From a checkpoint of a small transformer trained on Wikipedia: MLP 768 tanh GELU.
MLP neurons of a small language model. Each row is named by its layer, matrix (up: input weights; down: output weights) and neuron, and shows model dimensions 192-255. Each number is 200 + 30 x the weight over its row's rms, rounded and kept within 0 to 999.
After each neuron's rows, "fires in" lists the words (lower case) most often at its 100 highest values on Wikipedia text that the model never trained on. A number after a token or word is its count.

L12.up245,166,144,208,235,232,224,186,176,233,129,244,173,224,195,217,188,151,231,198,226,272,203,235,222,189,219,261,199,181,193,185,239,171,213,229,178,216,123,220,165,126,210,230,219,206,219,188,258,164,195,232,236,196,238,188,195,154,174,190,185,175,174,184,210
L12.down245,190,198,168,211,211,214,180,196,238,240,248,138,197,235,224,192,209,202,210,192,189,153,179,202,206,219,236,187,117,196,210,209,171,164,193,223,259,238,243,177,212,164,171,218,248,221,231,176,187,220,228,169,198,213,200,185,197,193,207,254,228,153,185,205
fires in: "as" 46, "at" 6, "under" 4

L12.up358,176,182,206,156,242,170,225,201,226,155,214,231,196,242,236,200,209,189,205,199,226,205,180,212,162,197,209,214,175,236,233,226,151,202,229,186,172,199,214,189,181,177,156,150,162,230,176,204,221,178,156,208,227,183,223,242,198,249,255,174,132,164,231,265
L12.down358,158,187,143,205,229,199,224,215,219,205,229,192,188,198,206,213,224,225,187,179,188,210,148,210,105,236,197,239,199,217,199,177,164,241,191,178,241,157,190,224,191,182,163,180,231,232,156,215,208,177,140,217,222,202,187,242,229,216,239,195,164,218,194,201
fires in: "to" 53, "can" 15, "would" 11, "also" 5, "must" 4

L14.up192,118,185,221,201,226,160,183,155,175,170,185,191,196,175,238,225,239,188,198,172,170,136,203,185,237,173,121,180,165,154,222,205,215,215,188,258,205,175,222,140,222,220,153,205,239,159,199,185,186,174,287,205,227,203,151,207,169,241,167,245,213,202,223,206
L14.down192,220,174,231,228,165,158,146,223,248,230,185,192,250,182,153,195,226,217,252,191,194,268,228,188,200,167,252,243,215,218,210,194,228,185,200,170,241,162,173,263,166,227,228,201,207,182,225,179,211,210,153,229,193,227,217,184,184,177,210,164,188,138,203,179
fires in: "was" 58, "were" 6, "been" 5, "band" 4

L14.up315,233,227,241,222,263,160,234,208,216,127,186,164,177,182,204,213,225,215,170,210,161,185,161,225,156,183,185,253,187,209,206,229,271,195,177,164,248,197,205,209,190,169,190,195,170,241,209,164,152,215,215,158,179,193,217,198,156,191,215,220,248,179,191,172
L14.down315,213,210,186,229,240,149,217,198,216,242,231,183,188,173,239,194,178,188,177,209,203,244,225,194,162,154,161,187,160,203,208,219,149,277,175,184,159,210,195,230,219,223,180,177,224,148,233,219,216,218,220,172,175,225,209,224,168,167,215,242,189,181,170,214
fires in: "his" 53, "a" 12, "her" 10, "s" 5

L4.up717,175,184,173,246,133,188,213,231,184,239,226,203,250,228,192,193,205,167,212,197,181,187,259,174,151,151,200,186,181,178,136,197,232,208,191,224,177,187,253,255,154,242,147,232,210,236,189,219,162,161,198,245,216,217,182,167,173,213,180,168,223,179,241,202
L4.down717,224,229,232,177,191,188,216,216,246,199,204,191,168,207,222,199,167,228,179,224,203,226,200,170,186,188,208,232,217,255,202,191,229,238,178,205,227,178,196,168,230,144,206,129,219,185,184,209,204,216,206,223,158,224,206,240,219,176,228,231,235,189,181,173
fires in: "his" 35, "of" 14, "a" 14, "from" 9, "her" 8, "the" 6

L13.up603,221,183,214,173,208,192,252,165,185,221,198,188,205,221,182,176,257,185,247,219,184,225,258,219,183,208,212,160,237,215,208,197,171,113,184,155,171,208,192,154,192,175,230,221,197,215,163,187,185,184,161,231,208,246,184,181,208,225,208,199,193,231,197,162
L13.down603,206,211,198,166,238,174,204,188,216,229,218,162,176,183,179,196,207,178,214,193,222,175,188,175,150,247,204,206,154,212,191,189,204,211,167,229,228,210,199,192,238,175,177,180,176,215,215,209,245,228,220,185,198,173,200,216,181,229,181,202,182,152,180,225
fires in: "at" 53

L4.up286,233,230,214,213,158,169,205,197,236,231,190,205,226,180,208,175,222,181,219,215,232,183,233,178,183,211,197,222,195,212,171,209,185,172,188,200,200,184,198,196,152,172,167,266,166,128,198,177,155,159,167,194,169,149,229,178,219,220,184,211,190,175,229,117
L4.down286,218,168,197,200,230,200,217,190,242,203,144,246,169,246,218,194,215,243,203,210,210,206,204,201,228,187,196,188,197,157,209,201,192,258,235,190,203,236,166,240,241,186,215,192,181,190,202,170,237,204,205,185,264,196,233,262,206,215,182,229,218,181,161,193
fires in: "with" 40, "normal" 6, "after" 4, "could" 4

L15.up371,238,165,204,199,186,190,240,176,176,167,130,169,179,180,224,175,140,214,230,253,206,169,226,214,235,136,213,240,207,203,252,220,184,164,158,201,201,194,206,231,220,251,166,200,193,178,200,188,216,178,251,180,168,106,181,219,161,174,183,194,210,170,231,186
L15.down371,198,222,194,191,218,199,251,179,213,183,187,186,189,244,244,176,245,172,212,248,195,150,209,206,216,185,225,105,206,212,176,169,153,244,204,202,177,166,230,185,190,239,211,172,204,164,174,162,197,233,183,227,217,188,225,213,159,213,230,185,194,265,201,213
fires in: "is" 33, "was" 30, "be" 11, "are" 10, "being" 4

L13.up114,169,238,191,226,196,195,211,203,205,211,187,151,209,144,192,177,179,164,213,185,127,201,212,235,220,186,261,253,206,185,199,248,157,144,235,224,203,179,245,159,172,224,169,205,200,180,157,191,173,146,199,258,255,164,205,183,177,191,209,205,212,190,200,216
L13.down114,178,246,219,189,226,189,234,214,210,222,233,182,220,162,227,179,217,195,162,199,203,249,234,215,201,199,155,118,239,239,175,174,210,204,183,218,183,268,241,206,144,179,200,202,238,212,211,184,192,197,272,194,258,192,178,190,176,174,213,187,231,170,190,186
fires in: "as" 38, "000" 18, "became" 15, "100" 7, "500" 6, "becoming" 4

L12.up69,217,189,224,186,194,178,241,156,183,204,149,160,137,220,222,142,224,213,222,236,189,219,228,199,180,218,217,205,184,204,148,178,171,177,132,188,181,257,228,158,212,190,117,218,218,243,223,145,208,201,214,236,238,146,181,214,251,239,126,169,192,126,220,175
L12.down69,218,190,240,209,253,249,191,197,213,172,143,214,202,122,228,204,190,142,244,221,175,281,200,184,208,186,245,156,158,174,175,233,156,239,181,232,169,173,200,201,201,266,198,173,178,182,196,189,210,213,219,188,144,240,150,226,227,152,230,208,170,220,214,204
fires in: "was" 72, "were" 17

L4.up49,198,245,208,200,172,138,180,203,198,203,190,230,198,182,188,210,190,153,196,183,212,249,223,165,247,232,218,248,180,160,182,208,193,173,224,193,299,162,252,243,204,247,181,240,193,169,179,269,172,220,219,180,219,230,239,186,205,237,260,155,201,184,229,194
L4.down49,199,210,166,154,156,160,216,270,261,235,211,205,179,239,221,163,172,250,165,120,193,242,231,220,187,226,183,240,169,221,218,178,186,172,160,218,146,206,176,180,239,222,183,169,186,226,187,168,229,172,183,212,232,235,252,154,233,189,193,204,228,227,223,162
fires in: "of" 38, "that" 13, "to" 12, "with" 7, "what" 6

L12.up178,196,265,185,173,207,221,182,214,205,210,223,206,213,196,175,170,255,202,174,145,214,211,183,221,210,200,152,180,207,225,189,173,234,142,164,178,174,216,182,173,137,202,157,219,204,185,189,183,209,186,163,239,155,137,220,189,205,157,178,238,215,170,191,235
L12.down178,210,197,206,194,213,212,200,174,155,210,233,209,270,207,243,214,246,233,171,135,239,185,206,186,175,203,246,212,161,204,213,226,209,178,210,189,182,226,215,206,196,178,201,197,245,189,163,240,233,197,213,199,161,212,239,225,179,216,175,200,215,200,163,214
fires in: "during" 25, "on" 12, "night" 7, "of" 7, "in" 4

L13.up63,191,205,185,185,252,158,191,247,174,200,256,214,216,181,186,208,197,224,204,207,208,207,185,233,147,203,208,202,199,223,227,208,207,170,207,209,200,257,210,215,203,199,183,217,179,206,184,158,195,212,200,158,220,258,195,206,200,211,166,203,201,181,168,212
L13.down63,183,182,202,199,239,181,197,255,179,175,197,237,219,169,254,198,189,229,210,156,194,183,164,214,138,182,200,214,200,221,204,227,203,234,167,207,213,233,197,177,196,179,170,161,166,224,169,167,231,186,205,165,199,204,156,197,209,228,203,172,175,222,192,203
fires in: "can" 31, "to" 19, "could" 11, "canyon" 5, "not" 4

L12.up552,219,202,200,216,174,220,164,206,164,195,182,213,186,191,212,161,213,190,198,186,207,250,206,243,175,232,176,153,170,198,223,274,217,260,190,197,161,181,237,257,209,173,232,240,233,177,166,245,233,188,242,218,161,202,184,194,192,204,219,230,190,205,181,220
L12.down552,168,206,193,186,187,231,212,237,227,188,196,230,211,164,183,193,204,185,161,201,250,192,222,205,214,211,206,178,200,232,219,216,208,170,213,225,161,169,188,186,250,219,209,170,203,224,170,194,235,240,204,191,167,212,187,249,246,125,186,236,225,185,224,140
fires in: "as" 55, "what" 7

L15.up747,225,287,253,206,176,235,251,179,254,190,157,182,182,224,199,154,186,214,187,183,192,224,179,224,224,193,181,148,189,211,172,193,216,216,190,167,238,263,170,184,194,229,234,172,223,194,243,162,188,206,234,188,130,208,161,221,222,186,180,137,231,170,220,212
L15.down747,203,165,198,170,200,220,166,177,212,206,178,228,212,221,154,178,250,271,214,136,186,170,260,214,207,195,203,237,247,142,121,203,201,215,215,248,168,188,167,271,165,243,227,181,155,214,162,256,205,264,159,204,220,233,181,203,204,201,228,225,235,166,202,160
fires in: "in" 31, "on" 16, "where" 6, "after" 5, "with" 5

L12.up711,182,199,194,212,200,194,225,173,169,235,206,150,213,186,218,157,196,196,173,156,138,213,170,161,269,146,208,179,211,172,224,173,168,213,220,160,221,208,257,229,213,234,227,256,186,181,168,225,179,227,214,201,175,183,201,129,190,209,165,268,171,134,261,208
L12.down711,226,215,214,182,195,185,200,190,197,194,202,226,204,254,210,176,236,217,216,198,271,152,187,190,185,248,241,213,198,230,155,266,220,191,176,256,201,171,213,174,193,218,212,135,154,184,204,236,225,179,127,215,214,209,196,230,250,183,172,223,232,222,145,155
fires in: "in" 18, "1" 7, "3" 7, "and" 7, "on" 7, "2" 5

L11.up748,180,191,191,214,179,149,178,202,232,202,185,163,228,199,182,216,179,186,187,247,171,190,255,164,250,213,169,209,132,212,211,178,187,244,219,213,195,204,230,216,160,244,226,259,257,198,208,182,160,192,228,243,237,110,137,183,193,186,216,206,192,203,175,220
L11.down748,237,218,180,208,228,189,204,178,215,181,210,209,184,176,220,213,183,177,222,152,197,239,189,168,180,233,207,166,176,214,175,170,238,184,154,248,183,231,222,220,194,255,210,190,232,217,255,218,176,158,195,203,192,194,196,237,241,221,119,235,259,154,203,185
fires in: "as" 76, "became" 12

L10.up283,188,173,261,216,181,148,246,150,212,231,162,212,245,240,227,209,221,155,252,218,212,208,174,215,191,190,155,142,209,206,217,191,167,203,128,213,230,175,145,220,145,228,205,214,200,207,209,232,208,211,181,230,191,224,190,231,200,198,197,258,237,135,217,239
L10.down283,174,246,239,214,239,204,209,217,226,202,108,259,162,220,182,172,207,195,200,192,187,220,212,239,179,260,199,185,198,154,224,259,170,196,209,174,175,219,199,223,176,177,231,232,184,198,192,178,191,216,140,200,179,222,208,199,191,223,212,231,240,189,198,178
fires in: "with" 64, "after" 9, "despite" 5, "among" 4

L6.up246,209,218,168,211,229,192,220,177,216,212,197,169,238,170,182,221,262,180,212,192,232,243,221,131,211,204,185,186,230,164,216,172,199,200,250,128,253,197,235,163,250,227,166,196,232,178,151,180,210,196,186,253,253,238,177,179,206,200,182,189,176,208,178,221
L6.down246,170,225,189,208,229,203,210,223,208,272,192,214,195,219,193,204,237,210,206,199,207,164,192,227,170,149,232,244,152,200,173,200,189,220,218,135,236,233,224,192,196,208,222,114,202,158,148,155,214,238,241,210,200,221,247,221,224,237,156,264,253,191,183,207
fires in: "of" 18, "apps" 16, "during" 11, "review" 5, "battle" 4, "university" 4

L11.up521,157,223,223,204,126,152,203,195,165,215,183,156,209,223,200,216,165,167,209,197,185,193,194,197,177,179,273,152,140,214,204,214,176,205,182,183,210,231,209,197,235,199,209,200,215,162,206,225,225,162,168,275,212,186,192,209,153,181,171,196,222,183,190,266
L11.down521,183,220,206,232,185,231,222,198,242,194,207,196,200,220,151,194,211,174,236,175,174,187,199,164,161,185,223,165,190,253,195,206,245,209,150,173,182,187,244,233,125,233,205,146,224,158,204,183,206,182,226,239,172,216,238,164,187,220,144,194,207,230,246,214
fires in: "were" 27, "are" 20, "was" 13, "is" 11, "of" 4

L7.up116,194,154,173,255,191,202,240,187,198,178,242,166,174,184,223,196,259,152,235,182,190,213,208,191,170,196,208,174,211,238,209,195,150,175,238,248,158,155,148,206,177,193,196,225,206,170,218,201,196,182,268,201,176,228,168,183,169,232,182,169,175,190,175,225
L7.down116,199,221,146,224,198,170,195,223,200,238,186,188,200,191,170,192,145,202,156,198,223,196,189,213,172,258,199,150,206,149,207,211,281,233,210,228,206,174,212,145,248,159,220,262,209,208,169,159,225,214,179,188,181,238,177,199,258,225,209,182,233,210,187,178
fires in: "this" 20, "there" 14, "that" 11, "these" 4, "aftermath" 4